config.yaml
n_layer: 23
d_model: 448
n_head: 7
n_kv_head: 1
head_dim: 64
d_mlp: 576
vocab_size: 2048
activation: "swiglu"
norm: "rmsnorm"
norm_place: "pre"
norm_eps: 1e-06
positions: "rope"
rope_base: 10000.0
rope_fraction: 1.0
qk_norm: true
attn_scale: 0.125
bias: "none"
tie_embeddings: false
parallel_block: false
init: "normal"
init_std_qkv: 0.0252
init_std_o: 0.0252
init_std_up: 0.0252
init_std_down: 0.0
optimizer: "muon_variant"
lr: 0.00764
lr_mult_o: 3.0
beta1: 0.95
lr_head: 0.00557
warmup_steps: 0
schedule: "wsd"
decay_fraction: 0.76
decay_shape: "sqrt"
final_lr_fraction: 0.05
batch_tokens: 131072
seq_len: 1024
doc_mask: true
train_tokens: 899800000
steps: 6865
dataset: "wikipedia_en"
MLP neurons of a small language model. Each row is named by its layer, matrix (gate and up: input weights) and neuron, and shows model dimensions 298-447. Each number is 500 + 50 x the weight over its row's rms, rounded and kept within 0 to 999. Numbers have three digits each. A neuron's up and down rows have the sign that makes its largest values positive.
A block is one neuron, or neurons of one layer that tend to fire together. Before each block is what it responds to, as a language model described it from the Wikipedia text at the highest values.

Responds to: Comma after named phrase
L11.gate245:528514517471481530567499471489483431456518483551499471535488491523506485530518499439519520479482497463536471472523449563629485547569517536469555533521525544485573477495469601441482395482505502413471512518486429553400443455448580545516502527523487498553474432533432432476500475448463591567494441462451509593480547545563520537661488547552540466532557435443531608519572556437390540503564466530475523575548405492538532522591526435444528534424529494499557
L11.up245:523525463631515574504461598607488566467421532578530470502547486565473481505545472505459484493475383477539459458496540555461526533435464499496564361534432524525525513541402422543515507400522530563504495488516451577465523532511519522441439542517412468497519562517504544525516478497615449544459496572587600462495474490504539459483451483502399564515527512503497535371489510506466552503508481482490463561501614411487527539586595371523355475595390505426451

Responds to: Before-object verb and preposition ends
L12.gate28:484497445527476475530438564573503525482530535584514515536543479524468518582565531542432523499456500490453517527460475578459588439484460514457560433624502532462482542567502515465510485407524444543554468560519432486521501551443473521474474486430477513537487575474407600497515536464465557478443471494508552427378409506455646499578494520547498418551454418493495513569470487505430570426444469532452444488402507476556469468492507459459546486488459512446462
L12.up28:574483501441510461502468463459543374485518523500489485497441531511426525404477496452555544475405451433461590504530494453461501484509457478551525508457500536434556504447532420522519442461471512490593608439512455488551453507496501506465474449489544444586498456518484506542522556451430466467643501520599392595532552409525508493595543471503506489538521419527488525498468528542529490574476397587466473488438513548552521392486468434571380409513516441456583
L12.gate32:606438453530415448514485476527543524427528509496504490479457487531464457469500514365515574521436479423490486472576442548477522587469376506462497489459548534534502477491495520488516593548521546476545484438511557459482529451453558462465489529385522482533423488536426438538491489426519463497588378540543523443468541434433424561565537513499432554434525462603644531466559520580516481373358485533407544442500513517384531452410532536457489498469443536470456
L12.up32:481530519420464586546459441421513478492521554461440478480471461467441419409444470523536424531500567606458505553616516517487398415473456518594604514480406526509499563528453510492340511470595497547475483442501541455470558468578531492515491480405438467414524550518510449503429479544512475405425529462462423529502470513444435456473480501486529530454518469460480568419556522556523522593527507522553570458549462507483533488522540444479495436478428494465477
L12.gate45:488476435441502514533474487518596484492477575504581551440479472552445563582480513471505597522546440494522441513535536496489482486558511498509445481551505481499520577550493440479468531477525481498493488564518499421476537392526475531487529577382496466534519460569480537448572472535558528516581554557621474427483438544528529522537560472432503496576453447637401494437498483437523461514526496524534500536556481451416445484531584436587472484513529486505506
L12.up45:496458510479457620491494404507511493490504466562560464500490477476454515508494497512540446476412441375561398496554464498500516479448572536438475498439533483368502495497423418516441543556414473480559476422452533429440510460451486479471474512531449556472479553461473501442546451566530456547422437608535459453584516457555467459588487604511529568556564542633438520578523458517523412519426473548514417472527499491537600478409567412588497537575485457546458
L12.gate403:539359467477452381492542494536570506450451494535464403487530442476436555537438476486557576425566505484544512539432451526476465490504504451459463569493449452522543499499447425520421479450470479407473491496471464579511385462465480507406547515469492507591418446462438495500497484537470482457538548496575471523418556534508531541501447511526486461461396471474428540465511461545525505426542500510516483426559457458552426481464451545423455490471446463455481
L12.up403:477547625489474543576500451535569583479560455522520446487559499549523501414499517502453478543530360438583463534491398432533404444613563552587509524464400492460495509489564443432481452438470534541590489495461511496414449419502492437511467440495514495407577508456498541430488517530470460445472519488520576469501560457457504519504501491472523465612546427457490562496499420544474469509582528490396444499492470489449471436552466449469432520534545607433540
L12.gate411:576477520491495571590512501517450470416529528522443471538401434410486543515488474451500550489530527468541500423437614495531459472500480547583402442501470459528635486511423525521524502486496512520437519521508477525494448438570505472606530495487531486500456502439424591391431497481473514445607512535536519561603448470538427535466546530476545516451505510541482389411512461527445458519590462540550419500427568401476390478467455590395484478482523574457534
L12.up411:607502459479506487532409495528401520508578510558512436463469524467524389513544599470616544497497528543491586479469470482510459533447478533510693486439506464523501503587522501561558496557513512601539488563582508437411498506414476551611449505547532426350510529500493488529451523523461510463581573527427562504458554499490429453522407502464563601537558466552508409522530538486574534558491451590533529483540503538455409465525497531409559562432485568399539
L12.gate438:480606408501412530598540495501582545500552454473543422517471490459500536555493589462591514475492541572493502561438488471486595496574550514495499535555529568477508550498614530472479526444580509575429558537458566471438487488451407466602527539468470480528495510501450419543435518528455476568465483421537523510440507522517408539562540502539533478593521494537454520490486449561567422567479428531489513474503444420506585592522479559430459483480459572471509
L12.up438:465522497488487503571547525531378468556504497501491560438460496561461419469410461441534447530473443570479480438548470448435576501441503498513531558573548392453489441503533468555462476515624548521483499568426485472443479440495523435446425497447558510479549502535462473409481506593450509517490468532543492475448498513591498473487469408493490508501486540433501606501534449519521508630483467576476567416560438470534473541436393621540434530510552463514521
L12.gate552:521502456570400445503515492440502451522514391469487461562481566545516386544508559455605561468384426465453494595589462497558498561381522508508483483500529597571477554552485393434536546548537556515508477500445521578441529480572446528490449500564486550472515438474521464510619465543488429421531420550532491519444450470487503538462507538512510477509565497533438492490608440404421538466502521537529538592483482479589503525457486570526462482442516486387488
L12.up552:464530466488491451490525530466520557508494473468475422440573550488467492425591477495499536507465545430540481544541508450440491437558534550441480448549486447454567541495523531584504565468553532532394470421503575435421506444479502418428533518425499507461434528498470527443454475456507571516386445568494529505451482543534498506597419512487429482464525525524508518571519482522455506517423605540472553603501447443564369463423516532506463446523418374524494
L12.gate570:453517522449388491523538559566481384577484561548563498651444465477458535461463584446541489473463544525608478558609556506518494505459470462498538499533556539469513501498526479469447539367561600459494425528514596460479518401487424527498488483535523457429453495599564559505645509585546557439451482516517447460437591377519512504492587519504523460538518413511482490607583450510558565604448419443527524571460441480484456495552529484513571523469535489528463
L12.up570:539524561581480431515501474447497459423501434536407483472522499534485417509535501441507515527524448447563444461567476512415541562399494509387572493490484520542531534484439474445505489408523504572548425538495609494418481496517484420507538474504553538580470527481509523502521543458500479553506495510543461536400525471393550478531563457398459423487495488479506430497575551507524556603521506402542578519455516468567549516481480590495545424510532574454404

Responds to: Comma after noun phrase
L12.gate13:647485584539426438554521558501442541484559585490503492535551478601536506553527475454462496461553529503549434556525428487549415549393537454445506441521458547571479571552580492495544544478444564445464415570509427427393553498452550586579421451472444544395461526472491444522468472467536513427463484475537437512480459500436488577550490507526488520541487470508518499535461499492432485481541423587442489541502486460463514491565492387564396599509510422465562
L12.up13:473540478410468440505445486481467426568466574544539423458503497402437472445517526528499369548474422508422500475594511610398536528454513497437468595512542519569393544468511522513411487491551491505467505627524542548507471574542540513481520469474500459395505415565532470405533502451551595588436535463524465435597499475512510519517472496458435522460583434492517502489586551501487522415561487553442440509398578464614417602508493562522573483477575522502608
L12.gate122:557514493462571537510456483498558499523448559408514498531497475506453506536399464498497509470465535523565499618494514439501459475603526455498376547507428436603467542500522406484522553405512569494461530377556353462473535562475500469551510592424450489507514477521507506582570469441522537554494533423557483486530459483483525518401585555536471496471441414425498528489455459498554555479471479514485541515438412492574425468505515479513485455591492496498580
L12.up122:439551544497470456500457415461521520511498500606466548577463683507438543531539483492478436401515470444514547445502514566472479465498587588545525428445523464546433559516547431428582422567475542502542455441506427533385478463541567494510458503410477534483553462527517476542493530525515530511509511532582535375519517513456523449483496616503444546507495497510488554464594540512518571460561561496516578534525506564484554554549521441387456562513440507487468
L12.gate140:579423543477507542509403544478560499579493579542488455392498551566515434469509502509573436522458481592500440579498515479436529520559520517524447552450574529463443563529456514518494556462461436542506526466533467511560401427522505468580567546569418495491418546509477483562358453589623446502407520501458589477489617519507580458489472556528492463627497456480509487565428531583479480438608404514488445478413499483576479478514469432534549606558551582474492
L12.up140:551572480515493529516498454457518556484468551479545434573547454462458437479595430571445538495527489604515520499496497484530477508432380554471457450594516541472552494527558530544570544473432498532422460410497569561480410493491501509482456499492579483410478512407553563415389423486476508468447567486525511521475480476543559510396518505572480536531487503574511409382592534478427510514516524448471543540465460451473596600512485469479537484587412531448469
L12.gate278:515452573468480595513482474510561464489555554529442468500481471513517435533526555510468518530598459409520483634510498496512532563534468605465561533527528452520485462521503473550504432484446511469557434585480484532484517442446570496519539452487496552483519534497515552522519591449508447479559596470454459493476418546489418515386573601545433555488526459558506480437546498574556470503506502506477547497511564450489544570474471472528459493445533468398531
L12.up278:548534537507541539513544428612471616503523530536524522531446524468535588477598506598522563457424478461497447475413519521464553532537569403531504531583420501518490508483567402525481508434465558434491505443483529513516517502500538389521496524456525463452435507519518419481400539467464481447421449511439440540513494513479527434499462551434466472494430525560578480515519538531416549567650429563504447526410513535540651566580483400526471511438519531394493
L12.gate359:524537452517436540540502555546491591455475508503573553454506511525598479572529496522450472476495577535493518488532544482480513518472514559536364493515472451475525475516579498457416540528582480512437459534580534596497464575543516469614554596424535498514520555526422492520496472420498469481449472489503380501477538440437489505524481497531576568503442529456628546492471461541451479502461457464347485465581520540458502520529455510613528524547562485458488
L12.up359:490505417451508606496589499513588607533513478416560516455453438459454512571526429550377393496526384548513502514498539466440435457563483512468546420532467550485597490459451463496570398494477422469634522453469494544432549521514521431503436413382492494502539530560520415565493532516514510559545493503480621491427373434487471521507533472466427519549481585483452578475553588537470494459452490420455461515495483592521414520483511530562453483542433530507499
L12.gate374:505617473525494429474524528425455617490449567462498449522547597511516479516556459574446367483532597421490380472591517463539467513402497566537536468526536473598517446582441392439542463402512511414508457491504544557441537501557580366510601524464513517475502483430533536451458532465494489462435496523473490531471488596435433560450525505489497565514511554575507456450549461484469434578493517537550572559403457434551476533491504414600579513400462534476558
L12.up374:466440536534488533537474420471519481466460518481478546536472514499530456431521526532467433528600497493427516441531522474526484511496477462520445493501475614488539464530522487453470505393448562336433507546546511514541499484474536437521559461452533509536477497423456408564540587450456504488495473513497555428503557496487535622425504490424516426481597500544508388466475512596416569577507488520468447524505503505567484485497479440473467392484457518443526
L12.gate393:464575410542497465595426432412512525552530544513532498439534558490526570499505518452489544458575539471520495446571508493598554535546461505566551321431482485584446437460447561518459575602493553569520545483464466509488548554520483469473482482450489536403440457472578486512549494460550483497462511621462498496478474510436548583398545537514522536486423466513517521534473431466481556490601403486497505529470425440451557443513443436559465531424442494510481
L12.up393:487561497576531404549443539509515490455509596519404512372602444515453598449443449474449542405542466547517447484465399490411502543509464584580546508502433487472481400429498549467520458484520558499461524513550526489446539531473518489461512531564471465548379523460490472517437432448501542412491453502444553466493506576466569568491563562514573569539468500488472509415520557500492527618508473525513450605541517495452534494425512530633546512412377510515506
L12.gate509:542511515485535474524424561518409506471491507495439496551564455516563476607567457463463532527498447539472480554401477470585477515526481491502532421494463549491554480496457488450479429555545392504532447531586555442448519498418494446533468542450439489504494528495566430485515531537519544487507474426480425602523436327532529460497478524514543459484485497466534494548471404448485463476473485430494493604539504555435573531536507500573564519451467486463472
L12.up509:540596505498564543551529516573503461612505573579532553530488525537478528612540451471485484464507443478501547578504485552465312561516554502550500521514459533472496480600454546414520479670603466524477517457434533486531492405445541492511453537393460502550495477483563411488519508482505446582615605507484492473479524549496455505501482567451411546571431549474512504457502598483524431504543489493513502629479527505425466555417593517498433509454540428554513

Responds to: Prepositions after head words
L11.gate496:504500570478442533511512523424468469533449441450442466523582513503478434535487475525532517628363572471643456489519627464533486608466369497581571456448467557475543499524569519562456557495584475440493549505487472538575490539560497444515500519476476404445537518618522552451490539474481513543473526584480515550465487548408441525515480572452463510493506427538458516535472506582528577562506483590513586479488456488483402524541544441568517527547525493605457
L11.up496:454571420517487396527601527474407529399486528482429385522493512495435503554529523567568590564490514558417438482458422498514435530518531519554513537549502520513495457489473439577440535479604504544449479548540470544431470474502478621615458520551460573464453471439524521463585389523405524574542379414503536552487481493490499484519618458456558395572519490556481620464578593488538515531420438438459577462556466473516520489536455503515522530434524423415540